Weights of a small GPT-style language model, trained from scratch on English Wikipedia: 11.7M parameters, 11246 steps.
MLP neurons of a small language model. Each row is named by its layer, matrix (up: input weights; down: output weights) and neuron, and shows model dimensions 0-191. Each number is 500 + 40 x the weight over its row's rms, rounded and kept within 0 to 999. Numbers have three digits each.
Before each neuron's rows, "fires before" lists the tokens most often just after its 100 highest values on Wikipedia text that the model never trained on.

fires before: "\n", "thern ", "th", "ven", "\n\n"
L16.up433:434542494525474423534533505508532498567509504439486530504465441467526599552511522551511489534602478461535490548478484512454448484445530456441502454569503510473474492495517513592445497525508485502476571473467482476535499426530424459508508452480526470471500536489495537462555518510547470480572513334484455483494545495531541570582495509510483493511512561417529564472523519541515461548476561517475536420410481491519474509432475553504516456500507492522492517492408491438500497539509473538478521529556505507465512462521467507544493452566441559543534463553467530536479530478475537503
L16.down433:480498422489563511521508535532476486472471571484559418490505523503509607487451551543541442477453485496449533430474526462514456505582451602502462472541469473465430522567453508477518500546526459499475514534542476435543475564480510537485512540437456475518432498524488525494496469438445506530436494546501529476504485556477465528529460492496528443483519501578503473525509503508532485540449458507488451553556490574454504544479468535497508404518505518512483567522468593447531506487489460452476544524495516535517461498480522522582499510518499540563540468415507452438472457503541443631

fires before: "| ", "j", "0"
L7.up629:470488564524487494495551509511575495544525465429581489460495504498562466551534442504506573484496447420575531567511415553465505501478513478497556425534526582513519465525546480508541497433518553530539468471402508447520513528450496515513508421453491430520482504461509536487459490496498464491412615476530509537467511484476482479570453491556498526492536460575516531468534503495458502452540515510507488510511438442436509564527539540479469461510463434463468492487528566451458506507532471492531491589470580532456514502513470479441527392519522486510448466562536506479509478533449472534
L7.down629:522533476494436577501511479494502515533399468516585495533540411479516483477508497469510559583525480481467477467504584530487474497509491584456472484518504571569518521516505479523508536489490500503558520493522396524465475560522587505528569453470452449493491481463495482540465443513501501473488507457565447484485453534474567498475518535480553430432486509474540537425493573529542559452581516559497486496580500532580489456473483491503473416456497502533386522549565553476529480462500499476572401462490475514546520518509481493490553483465514493494453450505471501429443483506512499464

fires before: "; ", "| ", "0", "4", "A "
L4.up486:479478431533533556507513500458516547526515407565530473461402507524507502454550449493489537507481480512537566476520491548479487539575498503482487535444498601480462516484555498463526460572500530436506464434500506459476484534560426441474548486493495427479561461519466492455499429515519507472468598473560469513595498576540533526607488560486540500515476454517501497440511525528454584462453530477481462502517490516408543569503509547429512522444485482481431508573433533483503437468483509498494479536508558522553527468529534443461542453498503517534473469553506474490503467507511479444
L4.down486:484508500557461569498476470488452490474475426529491505519574493504469544503520464491480467422482569443519504527512482588524459484457520492474468546481529500448451462580483451473507539560540563463553524519469455495477475445440527506511548514481507535561527532550481481529576567565428534516449461508494432532421520575543499455473473527529521578455570522548498537476517464552439523501518551548435487506504527494540553483535452453522453576437475506445471446517446529498543493490499481495531483510517473416530469448430576488476508425460509568410535474576545480486519486477473504475

fires before: "as ", "er ", "e ", "i", "ing ", "ial "
L4.up611:554444427482478503411553501507491507592438499375478483456527503492486361451530544481511525534558535556491463530522471420473514515558512544517501485464533558467507466470501440528471461520498564527466466530529478523473530474510499464506504514482523516515523568560483513498483485482523519542455470519483523525400503438448512503511487473478497554574466496513529510532482571496554525499458551483453525537551525439501439485471445478492547556523484481574523509526478565453537471599498492540474592428477434474479496555467461493483561493513501585502488408523494523458537524473556492489
L4.down611:482494486492495481566496487486536442530530464537482537520534527448505525484510558492553517486456501450593489453484467541510487529508484356540460513551521448494549530475470505452536525448524503455474478493492514471415537524494485484515577532531451525475480472478529521468407479473443538435539464545484496420546544425480488450507461486573544462503457551506491485510488422471464510479487477517465494490499533525437563473584588490477519560493493458500443498504490536594448486571516392421486474481521523509540452526462531505571532532516576547594503516547457537523515514453509551502

fires before: "==", "The ", "== ", "In ", "==="
L12.up52:532398536475510533502514504511565421491491532454551546475531534531469510475543489502446524490539503513510440477473541504492443465511489497576473572509466521405468489459486510543505448576494509593490510463441495440484499562521521475454541518458497473485539488596516512495536523499494536489491433508532455515356444523521479560509510469547586425504439531590486492502566456485510487503529459526538482524477473506491479473439523473504457502488483491469543551424494472446454539516560509472500533463474474499527532467404463511509416576545476538546477519527557444578459534470474457475
L12.down52:503473490513472448462486522440503507477593497473435533536494510487485513493578466457519610542507480557485454523515395536547518506490497464529466499455483504461495479546494510422513556419487461443556463470529611504517504491497494508533574449513501581469543493470525482475516459462497520486494510397490493504536505515528534499463504472561531544435560497645497412492511512414487524477483508454471522488458508511508563504506470481479437454497509459526545504471486552536521426452517490582428456454474464463489517529585482487496561538447523557553514528493518499500458511559475548546

fires before: "==", "In ", "The ", "== ", "==="
L12.up203:541446437493495473516470491512514492511575579460455496544460511502487507481473502552507551566625494452449490506519489483522526467502504481610516532504447475480446495508524550479468499535501473485440442445532451506475518428483466525533484520487572531563486419542500413498537481521532566514468509524544374543486488553493480513507485565575522448541509494565451493515527518606535461446521557495459533434537528597514479477462539494488490530482437489493534451497488473473504543480517455466454568528448416440478470467403487544454502492470468491536500459546490481548486497516514520531
L12.down203:499442525457437470549586476475457477478541522583493481513505465506522504507496450525464465539499458559502402431511441511422475521501482526461549499519518466508490524492472471542528439475530487541580512479539485505490525554458489545481526502467474492472519401497560587478510523515523524507472450403454540487494483522504573532469486558470576497506598515613485495522531494515472552498455552495497438506447474431465510495482492481503459552574506430432528564402479602502496563515502488474563480511475490514553583470495481494499497519462449458568534541439536481465461503517508512514

fires before: ": ", ". ", "4 ", "5 ", "| ", "13 "
L16.up351:467530544583470526486429460466488523504487568469458590500434494441488505439368534543517522509504506514540483411555512525538489514458510542483550468457498518475547515520481464493463546559523527492467526505534462514561551485488418481529537473482520453462445525499536471463513479502500541514406523488450506514552497414494524470471543455485537440501469436448555552495516506518499484546436498517554462502473568483507535511504515494561448501483478579437453540507486586510449512488418525463499452516522593476533493472545544451470469444541481529532440520526525511479502518556592428565
L16.down351:499477420479533455501469453501539536554469518486511526508514497544459365467461494524546485496535539460464478463540499519538551531436447526470474544516572480505530482541484499484496475494477495415520482531556506480504545567600470477558405490466415555476521567536501494416538500520554518499458557490569473580530512539516495437462474472471499481513498450447491596496563485537513537623516467527548476454472522440487418479506527458443425519489583559509466469501532503473496500536525541474487481534512526541498544507485486499450476470471453490443478478524470590509560484505461497475

fires before: "at ", "re", "e", "ose ", "ir", "row"
L8.up61:534451503398482556468525532494525497550511514488558553563469511546450466512503496441468496444543488504504513498411494507472484505506561519516534483571486517464429459502499464472434509585461474574501542528496579503534478602447496534541536462535422582504443465537526545487547420494483516451515484490505480441488538500516532469484548514521523512492488503514516552476471489465548513455431422396456532505500515598508500520460476494494495504570460482497506498488530447460463591546516455463585530484519532554529506465482439554586490494496462550504472442515463573461490441525431503479
L8.down61:415559480542413502527501497468427479560517590573532511543486500459459423475476463508476429521401481488550475500481502512459549583445462475511515414497499510470477545508447526510526476535443534492570510531463566549529500513452467538485505509536553526562525499547549477477494541549464483478529545489444545500444470568590513527530513521451438437546513523512531453508427527468533446494504488454531549477439515500494477460451550579478475509501506500538499529540455548562501470439469520481553523498478488506527498443593482481465534469422477480488548389539525501473523472497453516526

fires before: "\n", "\n\n"
L12.up439:489483501474526547485467529448465458543495471483548459423476523514506424440493502536383521551531451492504471530492504498406531484560516527411553571563469482484485509469483533497549501565554491519451508495585539498531457478514541496489513448532533444464509503500635544494483519495513523492446458518484509564490474534579470499477518519533548491538478530501486530539556515432480436462547483552517511467517448594478520488511572497526559548453489523534559469495512477489495543555480502431464514410487483530567458477488460508401540481504473502473406485489497539490457534425508420502
L12.down439:418498435530570436443522557502396512523468547537508524512527526527507439514542549472493426543585572490547508526429518453452534514506381475539420512518494542561540511522562525469448591546516474528493529505530510485444490491414476522564540464478511488421487471494473470449515525508460485443448419457467504474506538505441461543529471488477528534585450515549496513451452503484497477545489495499515476510471542478515579490550523477548460506458505584491518541480472499488532479461512519514528439471478538534443462506459561429512481538487536469536528541537549478435499546514479475561

fires before: "\n", "\n\n"
L14.up294:477526462468510499503466462455495432532477510509459472507531538514535514506453474521513547461532510516510508533493506589426468496519497438354564501515491515526507461525544533498470497530576538470418535452531527534555525541446483468535484440554564464421521481516512440552527472533429532527514553496513437489518521465519520484512566434440498473469534495528501480567534503602522494474565505538516477527450509533538442446454439525471552476420557507594496488483489471500516476534429469536547499511440491464461537489430462510547521493527576505433596464502518552480474497464477496420
L14.down294:557516478454516475513592513494465534549480544439487524523494469624476556522495544493441472449560516530464444453469550420494476534486499478445442476552462507491544526486480483495552543500547497557553511462526439541514504506519446498502499426517472453495495453490525438462538537529585481496504543445532453429494473500467475552487537566516604513532501516479446466493387549486519489455493489548489488467463503521528457516504507474542500443519466419469514573461599535452521551503534545532463509497475434496486519457504541525535467466536393519571525545531461523470432491488533544472

fires before: "\n", "\n\n", "(", "- "
L14.up83:545525493449487418522514501551538550536500548533482530499602460487521586547495501548549497509520537503520468492492502489464470532508550475471494523484539452547495511514488484559406448497537495543468458488468447516487519428517486485529521433503485429461474596472432463487490533526508480534543478440517491559514548492422508595479573436493473583546558577413495487502486483523570526537509560595435480485443450536424532523497510487528488501479491507470545534477504438493495546477456524460495505528537538516517404459523438471530500497476537483399467501503424529422488490513455483514
L14.down83:432531522500453517536543471503444579508542471529588451543565522572549432494463559562510461551487460499486448506495565448449472449574556509500476502511431561461502537551447484482530509514538502469513504515480462494484497496465492520523513554481484458502383528446565460575481511480516420572431491537452441523543483470479574504487528476430543479476507482460580473468401497468497488498519455452527444564530513466515526510465472564553452521497500566506533497511505538484473465429559567515548553456477457502488517518477531547534510474503429516486523488505447534465509526401506497522

fires before: "\n\n", "\n"
L10.up502:494500544534483513426517443430540465566516485425509451472537554457500479535489533480457558570543480519468485479583576523473559507467497453472530532534523493410464472509490560549505569574521541517542493571534551462465549474508502524567488521512514496494469507479505474478568486519468501466509489421533485446452455505534540606495529422557514512513486439529463515453519523537423493526487504528524527489535470461506495537482439567501496517462512490446533534478481562466535457492513441524430488453479453496518445502460494524589426478471508540584538463531406465469576492441508484425
L10.down502:517527516548487478477474606481509447497514495450551540513479470459502548503414505453537542558503492450480433571532487512431523420530423556485548534530510520509507574538554477522471463504590491527489475461541546493545519508490498526521542466480439531534485474522500450427487480504463528479502458444460498524501487459482457509530480507534566475511484587617460499500458553550508551465505542506471497526488499483510579449527473479433481563439524529560551523546468517470506477437444437494534477443567494443477438459481465472444556553472568491556478483508572485508426519427522441502

fires before: "ed ", "of ", "was ", "ing ", "om "
L16.up543:467537409480533499532480424507478489523520383464475526501496503584474495510484528441443475485559508492515474434522518489516457534539504503570476520480533492571447510516551536558503471518547513534479436543479517450446527521488415575500457518494491580588505523508480500535574546528516469495511451544513551441465524489444520550478506535438533388468490519523518522524540427515522465537432538404504520493563510496441497492550496496444466581523525495429506527485488497540503468536484523568489492483491540451525506573519449489487483444562487470413424529495469549501515513505411447490
L16.down543:515556520503539494596516567501552503506561509535438469488492459416531460476480506497495532492529450476468435495487496497463539539422427467474500503493557566417571558489547438455480564470576498512493518537500492462497470449450467562508473504498524506501603543473563425461515577509525517471432455459510551541525484565468477499526528493564497511560506541523565509519517518524518490423504460501487514461422509472487466498453549455434462442541411450513584462484497466573520445553469477441500482512521501542482486520498481507491567513434447478511555540540500492490560553496499442445

fires before: ", ", "| ", "old "
L9.up736:507509467495498492509535504547558417473483515524486545517520532491552495462465511438443466538571490500544446463482469466447445530549559553479511482541546514512462520472567517537531474483476487571541478512537515479476469457545556525521545469445482509476536490533450462491508476516534453532539507530484430492421541524581462443473537530457504443444395529509511517526512485553519518492547586497476500536607505533519540425554552458468504529461411412497457579511535463531580512460449513436508413464423516490533543522497449507566398539510490512496459461522516528522520537497465470487
L9.down736:502515524514495458514534458578490527519492478494475496504483592531466536521540449485532548493415476476468557545503566534502482507508541602468501563466516532399534435460525445450572532483536492471495492608535552498522539573377473481455447444524535545561564494541597521481562524488409497479496495450472470518501471479457556479468474516526548499481501464537496509492505507493517467442485449460477494544486506540527542486466519482508521495483561527509497528520376508483412455496466463472445506511552518504447509478465507473524454539463454522456477529543416484559442502517466543526

fires before: "er ", "ement ", "e ", "as ", "es", "es "
L10.up77:535458548527566503491433513497575543542511551521540529422481490497446499483555527500497510563453523482511514511529505491543490459506455497464497445412496494576444513478500521571503589511472508464486482500448425489533471469439483498494454511485483514500503430462419488487491536464486583500526518519475525509427524448469541506458481522505448555510452413494530505530474482562492507499589462491502493511493514498610527484494473550504467526470434503452563546520485504593589447527564479515441523536465396446565464488500426589402541517529504523501478444526530538561514485485492488473
L10.down77:557564491512488440449427507503516454503587565524523504525548579491437533499487536525533521495548523488525509469573506503560518518476489558495465495433479498519432550432495481519495452496493446461487513461493457503541423518457504505405487531483478512517480426535429553477462633566512503469495513485466504503437508452538556498547483500525529525471416390442487461491518507488535500460523447497511529551428530565520513465483522504484563522489511448476498519533558492558477431483503485508503459501526462544576461573481479530532524503514470581563491553529425492525508446512455422446

fires before: ", ", ". ", "ign ", "ther ", "."
L10.up272:495475470529560585507486421520532536477498537524478426520517442502530389484513450518535535561525544522585468494507502502488483456525536557551633517485522524536457483487552466520589497487552475485497485466468508492514502508497467496466515490555500575504487448512528557539482465498444468416502498486528493506480460476457562436512437579502440475579489486460521391455514459499488436521568473462536442521491472462486511462471455514513554549468503489507502509553505525506527532506533413440561569392512468538468498433529453483510534480505518562497574458495508512517451488556494452515
L10.down272:576449491527523406533466482490494431550482523573511553535444510541484486495481512541570571490481496513587563456483508493415486513497430522517497524483485470464494479498547471527517476467531547438558483518479516537507513534500450448550547467484475498481521421470519461443451462441537576440517582492592422570533550518525530484452538532465457493506519532473520527516511513484489450576501457530423539507454548496486451516487516438459496530409496564416524510563523499488515392458479501551555466521505505498464558472583532495493529503450500480519484455548507561464496484507460533449

fires before: "/", "km", "% ", "m", "m ", "s"
L15.up5:519557558474558484473544465484461500584542506522462510482507543504495500538497490500464505472503523432511461473499503571530524502459582507477481531460496474459502512482535504544487440522476487533460525492497504514479510472488497486525396453492495513538447463517475523457488527530515576491512533465382530448488599480450443462487477493487421496452497464523577574553497457602473517455518435510521537515525529524516448478533510523501494577506501493507489500444459518479488400526530508451506471555455546487498442460564534489428474511571621490488401524621467455577501515506440493496
L15.down5:520552506533555448498516471587515469527518469513479485535516484550463496507451524443491533489487504527463463530427499582476438465531548521524566515395544492517531524601465535537543529473504531510521518477467441549470451484492522480542484412482547479510519471501485534534430439465484524511455476565485469525461515549500524461536446452457499531482553487468470520504416571505479487544554492445441504512534443493562582422463556462504514502498525465512507503466554485544525554467471518464460525441597460499503410528524520488468483479391590511494507538556502535523532473528436429445

fires before: "ed ", "e ", "ing ", "es ", "ograph", "t "
L7.up273:525499456547530508413548472543461485492486435500498505508406502556481450448545454470541509469500526493463535588513529531436442451566520527439481502509512505552449485568488501525545520527565466614549504497509542488514506575562548499476525498504490480571508491485453509516482508494521493561418419488515515489434538515474499489536531547477451499475540453506472499519487463436502414525576556419556491456517521493447468516510509530443538544545542496486500507483438427585419474517489445521520491488534402492543502506507395573458562478524507507503507507475537513432526558467483486509
L7.down273:549419540483489422545534524535515413558547512546510477513491498550489445457532552484530548533468473455516468443547544547507581451524492528467525535553562570509484522567546482427520464456510532468429439406490595466444508472409552564522553527473511504490564529438528484469452505497523554514505490422513462468533509486476543504546552498503531457509571530431461513438497428455456424488500480517544443475464534525563544474500547489512471501524515464529480501473488484576549458480498518487519479468498451505555536564535487506483520453484479493452500461523486469525430568514442457514

fires before: "e ", "b", "par", "ter", "position ", "ing "
L2.up359:483417502487604543472579497494526503470528541483478515522502500474540471492513488516458524489532468459498515566501543499595531508484592489556517489554563516472495483474512542539489479433509495443495580468503488491583374494561435539512525429471492493537448500533478465536492480416517450515458525505473475494544566476491479451541465565539525548488476475472496518488505509519474562524502574501448514477488438446428500485543437539438499525483483469456487558432549455533543525561531477493567523474610553530496501516472384541488509436456457475501493518561504494462491484467475438483
L2.down359:417442453521550514485582499479490445431509485462442487536460453465475507511549528499448489487496433515491536510548514472512542484492542467491548547456553530622494526480548557540537511448484483498451509479534486492496465468581538534525535516450533489532434470510477512529492449402478417461490578542535498449531540445511511484526542564569554477500476484525473536496457428556458580464452559542498494512469437447483553496498490483486527533458411524511453573499565553548521563576482427541527526446538574494521511437497462499520434456521486443492497495492534470485466477490523499488

fires before: ", ", "n ", "w ", ". ", "y"
L8.up541:538514456466479421489496554548528430487483452466427475509493485504533537523541476493487519484541502486431517490518541428519380604500489452487579469485545469519494562500543471510510542533517490495476544556465560479489556532562470555459537513535481442536484426565465494521506500455454460465494475503591470438448567488508453530500496570546447446466511521484558442517494454466479451498491529462554487503537506431472509472473416522518451516556516499530545518491527504553586437424499507555538500473451466511544522483512474527470483546458572470527559468543456566477524450526554449450
L8.down541:489443455518485450527450464492518553514574592522536480508433496442475542419535524484597474538493455475534539462610526497496523496423455482513503496526449479476553481418503536498512529539484527523490527469481499533455420488506463448502513493440574540534512508517510495405523480470591487539460496513484491579548480530510553498519489410483491484526492492470440454496498543472483509512495485453561510504540534550534491411489483532436506537513528507439448448475513567484462507600557468440475582511502407470554510484533519570457490532509471561519421479462523545505528475513533516474

fires before: "m", "; ", "fr", "s", "| ", "th"
L2.up1:554522483529529451480455468446517442513543545491443476483501454506522507471484471563518491555488531552510548514598486488472456526517494554483491527424533623503466466541489450491590492472490501527493531541492504455461527509517455479512477515563478456446538477499463540486516472576532463493478481496466526437539472545522516482455542510448462480491485490402562528541452512524565482451478569417531491478454479524500540550474503439542520503494478564436452549448442497409522443493538557448499490532404506481455500556508488552570463450533501554468466521540596561539450555532506541476
L2.down1:470479561547551477449457503488433433504506515482537566508521526464468468477482518575540473528525524455478569538604469434518435542456453503500498469497486549461496466540484469448559554431512497537578494554496573573483514516523532432460509557497539521539451453504459487540506514612548495426488492470458486446509473421537528404451583531484479495445487500541490520532522533530563452497458504505524399486511524447508568487467515477498500521524478511484496406462532531484482468434507514504494532504432491540536494493492446529459429551560497507510515481528544567523557462482482440487

fires before: "\n", ", ", "==", "s ", ": ", ". "
L7.up483:482492467448504478494503543492559496462550511464548512480535530555501470466492494499483519407572518501512450610460504474470506553484568502523423496460504562487556484500617552566482509450499541542504605504485507578496481494528545555477533518443400480570580521533497504521486544501545482517511477579543489422479462467506522462488498458531436498441542477449551556486460490474559477510511534500484422533494502541438429523471449509506420457464563526509493495496473523501471490512482465438467484409450505563484542557486468496469484532469516499565550507481499498463474400492514479457
L7.down483:559534458541510429529463488536491457521496462493473498446492512459496492486517517477535477474487526431607566448517466469503547520513574522450501535514430426522496556522442471469551439562470480458500423477471514458532525558453508461526490444518532466602429451398572463501494445509494538479501490469596476551530494599459449562522523483422541538563505540544522464498436568458433509529491502540465520490510443444487525507497449524436529481457540511477522508494488495534529492498505586517484463511514508469474489466471524514553548483511495477491411528479553552515517574554500550499

fires before: "er", "our", "earch ", "e", "ear", "t "
L15.up209:429471507510448520470509456445600586544547454496431491505458579501494522496487491461480454542470480462491418525520467456477521626500460548535568477505515526482468476503529553494509451489530471532491482482542453489506538460527504543460462480454482575542529505556445512508419455550526543546595434464498528478504522494480476477480481495531509483545501502491519558433476492483482499532454492472493413480437503569595500445436606518475533491536540497487462440525524479489575508468483510570590523495495460495486507567532477509472520458458445507454478475558467542489558452560515535470
L15.down209:505466459508544530524497516485489560448514446509497456571483486560419488487557512497543514481501511524505536506491485500563461505437505496492486498507465452458498467523479525484364451492476550434516480450438547501522494534569510494546515472499521504528438530445512518471483527471502432494409512513456559510495503565582519440464440508506493545501467464548503461430459502492501530414505456487477588508500488442505483620445488461472531487523465496544534565409471489538536494464528543559471522584534506542447563540451542577532526478597478475459520546520545496486491538476422553536

fires before: "t ", "y ", "it", "n ", "se ", "y"
L2.up366:502516504485444437542499461499480463487478551473492493515558515483424445436518552552502511559541472499455505420499562506429542464468540448586562490527578418451507538430508546501458508525464524492543507510496486536453526424579411525537524517542500494467516489508514542490473498470558444519519487545498522551549480531509465373568479486527554596482494497493511501493477449525474474561458496536478516484497517503543585514568506433524497476536548566532451517531520490419480445527482503539485576480445459454485442516522450471507528494532441443453481465466539569516489465531562463488
L2.down366:508476484517470433491470518489531477460500559559587484547558513476434498447465518553469519548523517499519497467497512481459468510478517440528526501522540449494459522429486507466538499575464522506446537553571509472424492471554459444522521534518501551509463466511562553469478483499577488481481503470526538573516480538505542445514444524499552489535482550543547527521535499504438481474443509509530466515515533496488525567538477419585566488497416604504539581487465471445466454488484552556484476522431496419438391511456501494487537435542536463434528498449481527468516407466507484567

fires before: "| ", "|"
L2.up216:501575501623470514514469459448545480517518525484537535466534576530475548470430497492518535558500506490520434452479527459445466541552466476477498503418514487480428500514534451555579525488491526529511528469522574489499511475500469529572449517496515464564497494410512464445532413528468548562463467551491517474449550488515472523531468478470470448497525470499505531465454463488554482530492535462450486529485519513529536507527495462501512484434488414559562580530453588521428614548498455473527466501449556440497532497475528471487531554422477551489437430489505463545526509512495439500
L2.down216:478438528437516475437567528567457528478483489551455470526492454476516453531567540532465458444482498494481577504537543552563525473471518545503535489524495537538561522522444550485437461502485502461514479523493464514486481481491502488418520489541522486486482509569479517577423570496496429442541533459521491528583469505450512505465531515519521577480462501493524461518531558530455488472490483563529483450530485456487462481442531564489467517572449550446451423529492408494516377504517537552492500509526405600511454535515528511527469476567526443483569558523469522457503488466441548498

fires before: "| ", " ", "a ", "("
L16.up617:491480552513473472568555468472480505501501464502473538439468465550532504521555505447577462479446532590581520503540526479488457502472562468516492497464508463538556488412485536470512436433526526493491465432420539540575476573501543466523488506489464524465458479475537403501514484508502537545560511501494487526554477481494508463594426519561496517555495478495442515492452420481443529474444585509533487477447581444533445484480509498507448457470498536463531587553474534500586546469456503514526514497565473436531520502551480523550493477478504576476505546433520432495455523517553470526
L16.down617:452445477449450492451539509544529508468450550448491449523485561520417522465517510568474512537506539473484465528479484528557559452545451484460530519527529429485463402521522430522522520591567485589448468559530524562507540504478482481514500479536519473449490557515489553515509463470497482513495463471479535554516505497477487529500510478484508456529489407576558502540513480491566421505492518482524530502537428494459459439535445516559453527522483594520511456447601449549552488515540480501416481510397492562451487530460506551443520546516499453490477527515520527438556519505490457444

fires before: "==", "== ", "In ", "===", "| ", "The "
L12.up469:632451510521487520520477489458476487510561477412478479460509518562489476456515516448535524523512489481450423475460449451510443484499473541517609497565507518464504479407498432598473455459525493493506493440516567439515526434522442573507496549538542539486534420516504488478489474484541560482489481509594493485533494521561528494515509458510488411482490526558581465531494509517532533481489458503527512534506496497575506473431515526509504472531479478477557500455491596479518510504506519421528444467474508406494461492488460561486526497535507516503502564592536461479397513451474496523
L12.down469:491514471516494437465489521543532505483420559554496526514471506527495525495427407438506461497538570499563452452465540506459507441535457542420470585518474465536528481510448549499513510509501536528500451465505476525498538501472513525502515492495496494422576507476527559540495490520493482429499494522520465584493532558433465571475470488524524523403525525669542450486467514474554550500425478489549531506519414508492589467523456439504504512529475548541509547521547532537435491474494447505538471474482477496467462444504463451453521589470436477545494503503560498525453495471541531475

fires before: ": ", "s ", "s", "ed "
L16.up683:452473438541498409509450455424510444506456487451444462518483493469450495467567459589478551527460589504590497501504500486499487549431489516428485481513526481520555469539466518489498533477551447432421534570491485508419539558508559484499526448521538582409547461485557523458490522424518472452509538531506523455515464551517474563480562528503511518501507478512509498539513504586582511521487494472436501492553520427479497490481493503498428449518520521539463495511475480528481508593501435503489463555463572545521507570486449531480543492534511431510511467469519481498461568557525535451
L16.down683:512519520490565437511500502454469548424559436480525451479509516471438506548603519490494516462526469473560494513465463526492513564427516655496464530460489458508496517456498475477487506464495440469434454487552528515487492556453467607543506480517431599466380505496528488489551531516540543512529581503488543468468495555479554476495494523508511499465567539443509502479468590522469480484489529448499561488563466491444598535504483483448494549506510517489528478466512523503491489469464399528493483532543508525479512436498440510548529518497458503524515542454450444446537491523501539462

fires before: "es", "l", "e ", "le ", "led ", "ally "
L2.up108:512499548447447491466428592444577577454540442483567460426592505482480562537467477487509576488461515458544507517530529551533501521446575463421496470504496423534486471524509557541525569453489559534462505518494506527540475473460486544539514508533515474477545488548451486562513452485501425527520483527416477497539556439474416405491556618522553494502443487538474496449517517464546551508498481502479493464489485483517483481485544519556488507517560508455400497473516480464537453500501510441513544534447467524504515561473528563452497543473517529434501503473483546513477481545480476482
L2.down108:517472510467449454496437572468538602434496503479587500420581592473420559517524484500488552510507537470508489547457458487520496522489567494434486471512498450584530469473534554548524503446529521505444433505528487495552551509460521464567511487533528425440550543485390510546523531489523468456527486460509466526461521505461536478513566582490466480494396508519491465495527522471499567515515525395474486465524538522540406518526490540540490507456594479464461484474609491506497437504534509490486488524478500508475514486489467491465502513523544496504515467507466520525468394500514498525

fires before: "\n", "\n\n"
L9.up12:522508503446491464509599491422507526498527438444462487491521480544513507444554480473436583505515491486544494553538521457428397551532520456439548549545466479476571487495526562477428480482516528530469514535491546536467465447494503503475527520476557513520458511466537479576482488502459500535480531539584528501455493515453486583490452481544524503514555519473511472495498497568538490460519582524495524490485467553489555512403458521443481488586476535504477436452531482477413526613457488472431502470478494439572479433545515496524496545480471546474467481558464508518406484462513550508
L9.down12:532410543565509445500561527546496490575517600527511467485472499574441565506511511516588526514487520484506449549516476475479466513432492500478453538530542462482467488504443570518504454491573519441472517479561546473473535540527502504533522496496532451497470473470542477523502479547487500447483511435537499399498544411465536501450434482476511544530527529532477492511461509511548531429415483557482476515532476504525506496480449537438439532514460525505555510395398545485563484456479468541478467458499542429495491497464444515538453491587566516525551503582491491441498474504529564477

fires before: "| ", "(", "and ", "in "
L8.up10:525480520467529479516468484475543479454567500506518515462503492536551487545512556478504512458441501513529525514519491451487484507482486479529511522525473545499505500425450516513496521485541540529446427526478516502537568497527495523500517488464505548554484516494474504538530529483492512507542532507466480471542447525436471553510461479532459531518539465476395528559431498488416535471433501490472528476578537487462474438453519478528522522509522510539556438496577506545451528504502466606430538406455478386469543543582506448531491510516507561512583438481549599500358465447459443567
L8.down10:506499466444419452527514476470479554492578594567484523483520495497552527538528494479464414454481508479506411557495460526489494502546441498485499462547471455469489504478523500490528490419514565471453460480575559499451603426515502510458545490471480476470544479526542452533421485493568517472471507503391483512488468520494481516556436535518536495535521511515482531489501497553532513453419503427530559445457525475516489475570539431545499537499543519524555429533539511557568506501539518418530431570509492540528481469530471494460552555499540418514505515495547456421527468467518512513

fires before: "\n", "\n\n", "em", "em "
L14.up326:424505581503526502525572481484472456506525503524501401523450563506549556397487515464506532485570547419495480602508465463507419461444537526512513426539560480490418450527563507547454536534503490465469498510561512540522450501483516413503523455474500516409569468477499562498495506456487517498475476498504477540518511545429506540544466515610431566484459530454508512527479492490571537489582474517485462492539498502494424508444511495463539484562474492483510558523545482473566469516485554495477505446463511526498458474496461507512562551531501522480476517484495495466468578511539458416
L14.down326:600546554436502487473466471501480472466458479513431475545528440538478474504583551452507571494445449497496406495485517504415512481517628560481497527440506469539486548501447494479515532525521558480484535446460499517577558509457471526485575489444515523547431474488506442511440550486496461455465534458516382482500449564458494523458528502467551543468492548497502544416521489506518451489494516564554568460467510513424513467478524497486495447524530513462546517510473533551568481422496474573565482517499493538543566486476543527496520515519524491529510508506530429485429478536498496474